MLP neurons of a small language model. Each row is named by its layer, matrix (down: output weights) and neuron, and shows model dimensions 32-159. Each number is 50 + 10 x the weight over its row's rms, rounded and kept within 0 to 99. A neuron's up and down rows have the sign that makes its largest values positive.
A block is one neuron, or neurons of one layer that tend to fire together. Before each block is what it responds to, as a language model described it from the Wikipedia text at the highest values.

Description: Section-start boundary tokens. Mostly the line break or first character immediately after a wiki section heading or table header row, such as ===Plot===, == Geography ==, | No. | Pos. |.
L3.down316:44 46 44 40 59 46 48 45 40 50 62 58 57 34 56 47 45 39 53 60 58 43 62 69 29 50 48 61 40 54 53 81 56 58 45 35 28 52 61 40 54 56 53 59 65 66 58 31 47 45 42 42 46 49 42 51 55 47 49 49 38 50 53 53 45 43 53 52 41 40 51 55 37 56 25 44 46 59 36 58 57 45 40 49 41 49 43 51 32 40 43 47 54 53 34 61 58 51 62 51 67 34 80 49 63 54 49 46 43 38 42 58 71 52 54 58 46 54 49 63 52 49 61 54 55 40 39 50

Description: Clause-linking function words. Prepositions, complementizers and relative words that open a following phrase or clause, especially location "in" after place descriptions ("State highway in Texas"), "that", "which", "by".
L5.down26:40 46 54 50 33 37 62 57 46 51 53 40 47 45 47 45 52 44 61 57 46 50 42 59 56 52 49 47 47 50 29 43 36 44 62 63 71 49 37 55 38 53 57 58 47 51 54 65 44 37 63 58 72 61 44 48 64 46 68 39 47 43 55 53 59 46 38 38 46 38 43 41 69 58 58 66 46 49 66 51 56 52 37 63 39 53 44 51 48 52 48 53 58 62 44 43 45 55 60 35 26 59 24 52 34 56 53 55 47 40 71 60 32 62 46 55 39 48 60 50 40 55 51 62 40 46 44 57
L5.down155:43 51 50 54 53 58 54 47 59 54 49 46 42 66 49 55 62 43 38 51 51 60 50 54 47 53 50 48 64 43 24 45 49 50 22 42 40 49 63 55 48 52 45 54 38 59 68 37 55 64 57 67 41 59 51 38 46 51 53 41 44 56 54 56 40 56 60 59 52 47 44 38 39 60 47 36 49 50 40 51 31 62 47 59 28 37 47 47 52 52 43 40 66 84 70 67 44 55 50 48 47 74 49 60 37 72 40 49 52 21 58 50 68 47 59 53 68 65 56 52 50 43 58 49 63 64 50 59
L5.down184:50 43 50 51 62 44 57 62 48 59 47 48 58 48 32 51 32 42 39 58 47 43 52 62 59 52 47 44 28 38 47 46 53 48 62 47 59 48 61 41 48 56 59 40 47 41 35 39 44 55 56 58 43 46 42 40 37 39 50 51 59 69 51 57 43 40 28 46 42 40 39 55 55 51 67 47 51 58 68 56 40 38 43 35 66 61 67 57 38 52 58 65 55 38 46 68 42 45 38 59 21 65 56 53 39 43 51 59 44 40 47 56 59 51 53 56 53 35 49 35 43 49 55 64 57 47 44 26
L5.down193:44 44 35 60 49 41 39 53 49 56 54 48 57 34 40 37 55 60 46 37 64 49 62 58 36 58 57 56 78 53 45 61 39 34 61 61 49 50 61 51 53 52 50 68 43 62 55 57 69 44 58 44 62 61 41 58 50 38 56 56 39 15 43 44 47 52 48 65 36 69 35 51 50 69 29 42 41 44 64 68 48 56 56 43 52 50 37 43 38 49 54 33 40 78 40 59 54 35 53 60 51 38 56 47 66 50 51 47 61 40 45 57 18 45 60 28 45 43 50 34 53 48 51 51 54 35 72 63
L5.down194:55 49 66 54 50 37 54 41 62 48 61 51 45 42 37 49 62 47 69 51 34 49 69 59 59 52 33 61 48 61 45 47 60 58 46 59 42 40 60 53 51 59 31 66 43 36 75 52 58 55 35 62 34 48 38 57 41 44 41 53 53 49 56 42 62 65 42 57 42 52 54 52 50 50 51 49 55 59 40 55 45 68 53 50 47 45 42 40 55 54 47 37 43 87 60 46 46 50 52 68 62 47 44 46 53 57 38 37 63 52 64 48 65 42 44 35 59 52 51 59 30 58 51 49 39 58 55 43
L5.down307:42 43 54 63 29 63 60 46 50 53 38 54 36 37 51 47 41 40 40 55 48 57 45 52 63 75 60 47 43 41 64 41 50 47 40 58 50 44 68 46 55 37 46 50 68 39 55 63 50 50 51 75 45 45 52 49 48 42 43 53 43 25 44 60 69 41 49 42 49 63 55 56 72 59 57 50 49 64 56 50 44 58 49 50 58 35 40 61 57 43 56 56 61 63 52 45 46 40 47 55 48 52 56 48 59 55 43 48 41 42 47 63 52 40 73 56 57 40 46 60 61 55 51 51 51 45 58 56
L5.down337:50 54 44 39 59 70 49 36 56 54 41 53 59 54 48 56 59 46 46 55 45 65 75 43 31 64 46 50 43 60 58 39 56 70 72 57 33 59 38 62 51 50 54 43 36 78 57 51 62 55 41 65 50 54 47 65 44 46 41 65 63 50 42 38 37 49 35 31 64 58 56 56 50 65 55 47 41 44 50 43 49 54 59 43 31 45 32 63 49 52 50 46 48 77 49 57 51 53 46 54 48 60 55 49 41 52 51 49 40 46 45 59 51 35 50 64 42 53 55 50 64 54 56 56 61 51 54 51
L5.down346:50 64 61 48 48 57 40 42 70 51 50 54 61 51 44 48 42 40 67 37 66 56 39 66 37 43 51 32 56 47 67 48 68 49 55 57 38 41 75 43 50 35 38 28 31 51 61 51 56 45 54 57 28 61 39 58 48 52 34 68 55 48 48 52 59 60 52 59 50 46 48 48 55 61 46 61 43 29 50 58 49 53 56 61 47 41 46 52 68 43 46 34 39 49 58 59 43 48 37 52 37 54 57 42 53 40 47 60 58 55 50 58 42 34 49 54 45 52 57 43 58 45 56 38 55 65 46 62
L5.down391:58 48 62 74 61 50 48 39 39 60 58 58 66 50 45 33 32 48 58 37 59 61 45 43 49 45 45 57 52 48 46 51 54 63 44 46 47 55 54 42 52 64 51 39 36 31 44 55 47 26 58 54 46 25 58 64 64 53 47 56 42 50 48 54 53 47 52 41 56 43 48 50 60 37 43 50 56 60 45 52 38 37 50 49 38 56 63 48 35 59 51 55 79 46 49 54 53 42 51 60 49 47 36 25 58 61 33 64 40 47 38 47 57 43 66 65 57 77 40 73 41 39 49 64 44 48 38 53
L5.down499:48 68 46 56 62 44 48 52 42 56 62 54 52 54 52 67 39 44 51 44 60 77 64 55 59 33 50 60 53 52 51 58 34 33 64 50 34 54 60 61 36 44 29 65 43 55 55 73 54 52 45 53 63 49 41 37 59 44 41 64 41 56 64 42 46 43 38 34 60 68 41 52 54 41 46 49 54 54 53 52 47 43 62 45 47 54 49 44 47 55 53 39 58 70 52 70 57 48 47 63 49 55 79 58 62 38 45 38 51 69 62 48 48 47 52 44 57 42 42 59 35 55 40 49 56 58 36 53
L5.down514:50 42 49 59 43 37 58 35 50 44 59 50 45 57 59 43 38 46 49 38 44 60 45 51 45 43 55 51 38 54 70 55 52 48 50 26 36 60 55 39 52 61 62 82 41 45 60 36 65 36 29 47 59 47 73 53 52 58 39 55 45 39 38 44 52 54 52 45 46 37 59 54 46 32 68 56 37 62 51 51 50 53 45 40 50 55 35 31 57 44 44 46 43 98 48 54 49 36 43 51 51 48 36 45 55 41 53 37 50 45 56 64 60 45 40 56 51 54 41 58 54 46 62 48 51 44 47 52
L5.down597:50 42 43 69 56 52 42 41 56 32 53 51 49 46 37 51 58 54 61 41 60 34 50 44 40 60 46 41 39 49 44 61 44 44 50 37 65 47 53 33 49 56 44 37 45 40 40 72 59 44 47 40 50 42 50 36 42 45 55 60 45 64 57 38 44 48 53 62 38 52 53 51 38 56 64 36 51 68 46 47 47 53 41 46 40 43 63 50 58 42 50 48 47 68 35 57 37 24 60 57 53 40 44 52 47 54 48 70 35 43 54 57 41 49 31 67 38 60 42 66 76 45 43 43 42 48 44 56
L5.down610:56 54 60 52 34 60 52 35 61 56 40 43 47 60 46 48 58 41 62 43 45 54 56 52 34 51 37 51 38 41 63 42 56 33 49 28 35 49 45 39 49 51 49 20 58 45 56 45 56 54 40 43 48 53 42 58 50 66 53 50 53 48 63 49 49 53 60 59 37 56 33 51 57 59 44 49 48 49 47 46 49 46 51 60 33 42 41 65 60 44 62 68 57 73 60 65 41 41 39 39 75 56 50 46 30 53 52 46 46 39 52 24 43 37 50 47 43 56 44 44 52 43 40 47 45 64 59 53
L5.down661:46 50 46 44 49 45 50 33 54 49 51 51 54 55 46 40 42 40 52 49 64 42 50 54 47 48 48 53 42 63 45 59 34 59 38 48 61 57 52 55 44 57 44 17 55 55 66 40 49 45 38 42 43 64 60 47 29 44 47 49 37 43 48 55 39 61 42 54 38 49 41 78 43 51 54 59 40 48 47 42 49 72 45 51 45 27 39 45 41 53 37 47 56 62 71 60 56 63 47 60 38 54 63 42 43 44 47 44 59 33 44 66 57 25 41 45 34 65 43 52 54 44 59 60 51 59 52 53
L5.down771:38 60 49 35 50 54 44 45 61 35 53 42 43 35 60 50 49 61 40 66 44 35 44 60 53 46 47 43 62 43 52 55 41 39 51 49 31 60 45 57 44 34 37 51 64 48 41 64 62 60 67 49 47 48 43 54 53 65 64 60 38 47 41 54 67 58 45 41 63 50 41 54 50 58 37 44 49 34 53 48 64 55 67 53 39 56 35 51 61 59 46 48 54 38 51 50 34 55 50 52 45 43 42 47 47 63 50 67 51 55 40 40 31 56 72 51 36 43 39 41 46 63 71 64 51 62 51 40
L5.down772:56 50 44 47 43 49 62 39 38 43 52 54 49 38 23 63 50 49 56 37 44 30 41 41 32 31 45 53 37 52 32 32 28 44 56 31 49 52 56 44 45 44 38 41 45 46 43 63 51 54 46 40 41 57 45 40 51 54 47 26 46 33 58 48 44 52 67 58 37 68 33 70 45 51 51 28 42 56 42 51 63 55 52 51 55 51 41 44 40 59 48 59 41 64 51 61 61 47 42 63 47 59 36 27 52 50 37 62 47 57 44 48 69 42 42 47 42 53 31 43 50 43 61 61 46 45 56 54

Description: Relational words before names. Prepositions and linking words that come right before a named place, person or noun phrase, such as south of, near, in, one of, van, and country codes like AUS or KOR in tables.
L3.down432:55 50 42 43 58 62 54 67 49 47 47 53 51 54 53 49 46 56 51 55 56 62 42 41 60 43 42 51 39 52 39 38 51 58 39 61 50 59 49 45 45 66 49 16 55 46 44 61 57 57 60 59 31 62 47 59 41 43 52 54 49 60 52 18 46 43 64 48 56 48 48 43 52 52 44 51 45 59 53 49 51 50 43 64 46 52 56 43 43 39 53 49 41 45 38 52 52 49 43 38 47 55 56 63 50 54 57 39 48 62 59 55 53 36 68 43 64 46 48 50 66 58 53 40 61 41 45 43

Description: Section-heading line breaks. Line breaks right after Wikipedia section headings like ==Career==, ==Production==, ===Head coaches===; rarely closing quotes or mid-word fragments.
L4.down37:66 60 59 31 61 46 45 43 49 54 44 56 38 36 42 48 55 63 51 58 42 73 42 48 30 36 35 53 45 46 54 49 37 28 55 51 54 51 52 34 65 38 50 56 53 42 54 59 60 59 45 57 45 45 54 51 54 48 51 24 59 46 57 46 52 38 38 66 39 57 64 62 25 42 53 40 47 59 56 52 54 62 49 43 56 48 46 60 55 66 36 45 43 49 40 42 45 55 40 41 55 46 82 48 46 27 60 32 63 56 48 36 64 42 47 66 57 46 42 49 49 43 37 40 57 52 34 54
L4.down151:45 32 52 42 48 51 59 55 51 49 50 53 35 33 48 33 61 46 42 48 53 45 49 65 47 24 36 56 36 43 72 41 46 55 55 52 64 48 52 36 55 44 50 40 45 51 51 63 46 38 47 64 52 48 50 35 39 40 42 64 47 57 42 53 62 55 60 42 48 46 55 46 48 46 33 31 49 56 52 50 48 53 45 47 52 42 60 61 51 47 54 41 60 29 50 60 57 40 44 41 53 43 99 56 40 47 57 47 65 53 41 41 58 47 56 61 43 44 53 56 59 57 41 51 48 52 66 42
L4.down421:46 51 44 41 46 55 53 46 48 41 58 66 66 46 40 50 56 36 54 52 63 59 50 36 39 56 39 65 53 42 36 41 68 55 52 60 44 51 40 46 47 62 62 26 43 47 63 34 52 53 40 51 46 66 61 30 32 36 48 37 43 45 56 51 56 41 52 44 43 46 52 64 40 64 55 60 54 46 55 42 41 49 55 65 35 42 37 60 39 68 44 43 38 44 58 47 49 61 39 51 44 49 90 38 49 55 58 46 43 64 38 56 71 54 62 47 57 57 36 54 39 44 49 45 46 47 49 57
L4.down694:49 52 46 38 56 49 42 45 43 53 51 58 56 38 40 53 49 64 58 54 48 50 65 48 50 53 45 70 64 54 49 61 28 47 46 47 41 48 59 50 47 38 44 49 55 49 62 49 64 44 51 43 54 44 56 65 42 50 52 52 39 52 47 54 56 39 42 51 49 48 35 45 53 52 38 47 68 42 36 44 46 33 53 46 57 55 60 51 51 71 58 53 51 49 47 64 45 68 34 49 48 41 81 43 54 66 61 50 48 49 53 74 57 50 47 33 47 53 34 49 39 42 46 57 46 45 61 47

Description: Preposition before place name. Prepositions like in, at, from, of and near that introduce an upcoming place name, as in "Stadium in San Diego" or "born in Branford".
L4.down101:56 27 40 59 49 44 49 39 47 55 48 40 50 43 49 48 66 71 41 62 43 50 67 54 54 60 47 42 60 48 50 47 61 39 63 36 37 58 45 67 55 46 55 56 43 63 55 53 51 62 51 39 59 41 54 69 48 33 58 39 40 57 50 50 49 60 58 68 62 64 68 57 38 37 56 53 45 39 44 41 40 52 65 36 48 50 44 55 42 32 57 35 58 65 50 62 45 58 43 62 52 57 61 61 40 40 44 47 46 48 32 52 62 57 49 43 36 41 63 40 58 51 66 67 48 33 43 45
L4.down357:60 39 52 57 57 56 56 49 48 52 45 47 60 36 52 60 50 51 57 41 58 60 62 43 55 54 47 51 52 39 53 55 64 65 66 45 34 53 51 42 58 58 44 70 39 43 43 32 52 53 41 45 40 53 44 60 39 38 34 60 42 41 41 39 43 35 35 50 46 57 43 60 43 33 59 38 44 50 63 60 43 53 52 40 58 45 51 51 40 30 41 38 58 79 45 54 49 63 31 52 53 45 45 53 56 44 49 48 48 45 47 40 50 60 62 46 44 63 49 45 52 46 32 48 52 29 47 30
L4.down438:54 53 41 45 65 40 73 47 60 57 34 58 41 53 45 39 57 58 71 35 30 56 65 62 46 50 52 50 39 70 44 49 42 44 71 21 60 51 64 33 41 50 42 74 41 62 41 43 57 57 41 54 45 43 56 60 32 40 47 37 40 49 41 54 39 42 55 47 37 56 39 70 39 49 52 44 47 30 54 62 49 44 53 41 57 41 34 34 43 43 57 33 69 49 40 60 56 46 35 52 64 44 53 51 55 42 40 36 68 65 39 53 56 52 62 43 46 53 38 42 43 44 40 39 42 38 54 49
L4.down590:59 44 66 52 48 48 57 61 58 72 46 51 61 48 50 59 42 57 58 43 51 57 51 40 40 32 52 52 67 42 55 64 50 51 56 52 44 50 73 41 53 39 42 54 50 41 44 51 61 39 43 53 53 62 50 54 45 42 51 45 30 54 54 60 48 43 35 59 47 50 50 41 51 51 52 43 58 57 58 58 55 67 49 66 54 29 54 54 60 63 44 60 37 51 34 49 51 37 53 47 54 48 56 55 61 23 47 46 61 62 59 43 53 55 48 41 59 53 50 58 52 55 46 53 62 49 60 46

Description: Newline after section headings. Line breaks right after a wiki section heading's closing equals signs, such as ==Release== or ===Notes===, and sometimes inside table rows.
L5.down5:39 64 45 50 64 50 64 55 52 54 35 57 53 29 44 47 55 46 47 63 53 60 55 35 53 59 42 40 49 55 53 55 68 43 47 68 54 49 37 61 47 52 49 09 65 36 54 67 55 56 66 58 51 51 71 41 39 53 23 72 37 52 59 46 57 44 52 52 35 45 42 54 57 48 38 34 48 33 47 56 48 64 59 46 59 42 39 60 61 45 67 55 47 53 51 41 52 58 48 48 55 72 52 57 44 57 46 38 53 40 47 36 84 51 45 68 55 56 56 20 57 58 61 45 47 49 43 47
L5.down306:53 52 30 50 49 50 48 55 53 60 41 47 43 57 69 59 51 56 32 62 49 54 37 53 05 43 50 51 39 34 45 31 44 60 47 52 57 44 45 55 35 41 49 03 52 54 53 51 40 26 63 59 46 43 52 35 66 41 40 41 39 64 38 39 58 45 36 58 57 52 45 53 53 66 44 56 49 42 48 65 63 43 61 44 40 28 52 33 66 56 49 53 46 61 57 52 59 42 39 56 45 41 63 60 55 69 46 46 69 52 61 62 47 54 50 50 38 43 47 31 50 57 50 44 51 63 56 58
L5.down343:52 54 48 62 48 66 62 65 27 46 54 54 49 66 36 57 59 38 37 54 66 54 40 49 44 65 37 82 50 36 48 52 66 50 45 44 48 53 59 37 66 40 50 34 45 48 53 57 46 41 47 66 43 46 59 50 48 44 48 58 57 59 50 67 41 58 53 62 53 67 48 60 50 44 51 42 53 48 55 52 40 55 64 61 51 43 48 54 59 45 59 45 39 52 35 47 49 42 41 63 46 43 62 45 47 47 41 45 38 50 58 55 46 44 42 63 63 63 52 29 54 52 61 55 50 44 78 63
L5.down352:43 43 54 56 64 59 55 49 54 33 47 41 44 43 57 73 52 48 49 47 45 65 40 48 55 37 47 44 52 57 50 26 63 44 58 39 63 46 48 50 42 49 52 00 51 49 50 37 49 37 52 52 49 68 43 62 46 55 59 48 58 70 59 34 49 58 61 44 49 51 45 58 55 50 47 60 39 65 56 47 43 57 50 51 55 47 51 59 50 55 48 52 50 49 52 58 53 70 43 46 57 64 95 48 24 54 39 47 47 49 58 58 64 55 44 61 56 51 58 57 50 47 40 37 56 58 64 53
L5.down407:44 58 57 42 54 42 62 36 52 45 36 52 49 53 50 53 50 56 52 47 64 54 57 69 48 46 42 53 49 57 48 34 61 54 46 43 37 44 64 73 47 54 38 43 34 40 46 30 37 48 41 64 40 68 67 35 45 34 50 45 38 40 61 49 51 60 51 41 53 49 50 47 58 61 46 44 44 41 46 44 26 40 63 63 47 58 53 43 47 52 36 59 40 50 55 38 39 55 63 46 53 27 41 66 34 37 57 44 46 67 62 51 52 38 48 43 44 61 55 65 46 62 36 47 47 47 45 43
L5.down429:39 53 50 40 46 50 41 37 53 48 39 62 48 41 48 56 41 53 42 54 42 39 33 43 64 60 45 53 55 43 48 48 47 51 47 42 53 47 50 44 48 48 58 26 42 52 41 55 66 28 50 30 52 55 57 49 40 36 53 53 51 43 50 46 40 49 53 52 52 52 57 41 54 38 36 57 65 50 62 64 44 66 28 40 51 51 44 47 48 34 47 47 48 40 47 31 65 63 62 37 42 48 59 55 41 57 43 57 45 49 41 52 68 35 28 50 43 46 54 38 38 48 54 53 46 62 47 50
L5.down430:51 41 44 36 45 58 37 56 51 47 58 45 47 47 63 26 58 36 54 60 48 31 60 45 61 50 39 63 42 49 48 51 69 45 61 36 52 45 55 52 44 50 52 21 65 67 41 50 49 24 65 45 55 46 54 56 56 47 41 40 61 52 49 34 59 37 56 62 53 59 43 45 40 51 56 46 50 34 59 54 55 15 55 35 70 50 39 44 41 39 32 57 37 31 47 61 50 42 38 56 52 46 78 55 32 51 36 50 50 36 42 30 65 44 43 57 66 50 55 44 47 54 54 48 47 35 61 38
L5.down484:44 69 37 52 41 49 29 41 28 40 52 79 55 48 44 52 55 50 45 56 43 54 38 54 56 60 40 44 50 53 43 53 43 50 59 60 65 54 38 45 47 42 63 46 34 32 42 40 45 55 45 43 57 77 64 35 51 44 62 44 57 28 34 38 50 57 42 38 45 39 44 63 60 62 42 50 47 49 56 64 48 54 69 48 34 61 51 56 36 49 23 54 55 52 65 46 43 59 52 39 46 38 78 54 43 57 40 40 46 62 52 65 68 53 76 51 48 53 45 35 42 57 43 50 50 51 64 54
L5.down535:53 41 59 60 44 48 60 49 33 33 43 48 61 47 44 43 63 53 63 40 18 56 58 63 66 45 52 41 59 56 58 37 52 63 74 52 59 54 46 60 40 62 52 45 42 52 45 56 36 55 57 58 62 62 40 33 43 57 48 53 45 40 40 48 46 65 56 34 49 54 44 57 57 60 42 47 62 63 35 57 72 53 55 60 41 35 58 59 68 56 42 39 43 33 41 38 52 59 52 36 27 48 68 51 63 59 71 73 41 45 44 50 41 49 43 48 37 40 52 52 52 53 51 44 54 41 47 36
L5.down541:55 41 49 51 33 33 57 42 42 50 53 42 48 47 63 63 49 53 61 70 50 43 58 33 37 48 53 28 41 56 61 52 46 44 47 42 44 44 45 36 52 33 60 57 53 62 63 60 59 32 39 38 63 48 51 50 54 40 47 42 50 49 53 43 56 32 36 44 51 43 53 48 45 50 56 47 43 56 50 61 49 62 55 56 48 51 38 46 31 40 56 64 57 54 63 43 54 37 60 58 61 25 58 51 56 39 48 51 47 46 57 62 51 39 52 61 50 52 53 49 47 54 55 76 48 47 46 59
L5.down558:45 60 45 41 53 54 47 45 45 60 52 41 56 68 45 32 46 55 57 66 48 32 34 45 37 58 60 41 44 44 47 65 77 48 40 43 43 49 51 34 71 57 56 32 75 55 39 37 50 50 55 54 67 52 51 65 68 58 54 32 44 38 43 64 45 48 63 62 48 22 62 40 54 52 66 41 46 50 60 40 58 33 30 24 48 66 41 53 70 33 41 66 56 63 42 53 62 48 57 59 41 56 61 59 43 49 44 55 57 47 71 53 52 51 43 63 59 59 56 37 45 52 62 52 48 54 48 57
L5.down573:54 50 67 59 56 51 43 48 46 64 49 45 51 67 45 37 50 48 52 43 30 50 65 51 35 61 40 70 30 48 55 55 54 54 45 47 42 47 55 66 44 42 45 15 43 48 42 60 46 18 48 44 70 44 62 52 55 52 58 33 54 60 65 57 77 48 50 48 54 53 47 40 57 43 39 56 46 49 69 51 54 47 55 60 61 34 49 61 49 50 35 64 65 61 53 54 53 41 52 46 61 64 71 56 53 49 48 64 62 51 55 44 45 52 57 48 61 55 46 29 54 55 51 60 45 46 37 47
L5.down600:54 77 44 54 62 66 62 50 74 48 53 39 61 65 52 25 46 55 50 54 48 46 34 61 67 46 53 53 57 55 49 64 58 54 63 38 43 56 57 59 39 42 60 29 58 61 56 48 56 44 57 59 62 38 45 33 41 51 41 38 54 42 60 54 61 65 52 59 45 43 55 54 49 27 51 48 59 50 49 41 54 37 33 44 57 59 45 55 45 52 34 60 51 39 48 47 39 50 59 44 36 65 32 61 66 60 40 45 47 43 54 54 46 33 44 46 63 55 61 54 48 55 48 43 56 63 29 51
L5.down615:41 38 38 49 65 52 47 49 52 38 39 58 39 38 49 54 47 57 40 52 51 48 41 54 32 43 52 52 43 52 54 48 50 51 31 46 59 36 63 39 52 56 49 55 40 53 72 18 39 47 47 57 41 36 40 34 48 72 36 47 60 55 54 32 64 61 56 46 41 56 63 63 40 54 42 54 46 47 55 55 60 55 53 44 59 68 42 41 32 54 50 55 56 25 49 51 72 60 67 53 55 45 82 50 64 38 59 44 58 53 50 46 37 50 49 58 48 41 74 30 45 49 44 29 49 48 49 47
L5.down738:42 47 47 53 50 48 63 41 32 49 54 72 38 44 80 59 44 38 50 43 31 51 51 59 37 41 57 69 53 49 67 52 53 63 35 45 58 64 55 43 59 43 53 85 54 48 31 55 56 43 63 46 36 43 63 39 58 59 53 37 40 44 30 31 48 49 35 55 53 43 74 47 42 50 44 47 50 59 41 39 49 58 53 44 44 54 75 56 42 42 59 44 50 21 53 54 55 39 50 38 40 44 57 78 41 42 64 53 56 48 55 59 53 52 63 47 54 48 54 51 46 48 40 59 37 65 54 45
L5.down742:50 45 51 57 53 54 41 51 60 44 47 55 59 67 65 41 50 53 44 66 59 53 58 45 61 48 43 65 48 65 59 54 66 57 63 71 62 50 52 69 44 54 33 25 40 55 50 37 48 52 44 52 51 56 34 55 45 55 46 39 44 59 35 41 57 39 50 47 42 35 65 36 44 46 53 59 57 46 48 36 63 47 59 59 29 49 45 70 56 59 58 40 53 52 64 50 53 56 62 57 43 59 52 59 62 49 41 49 65 56 54 53 37 42 36 45 51 30 50 48 44 56 41 47 47 48 43 29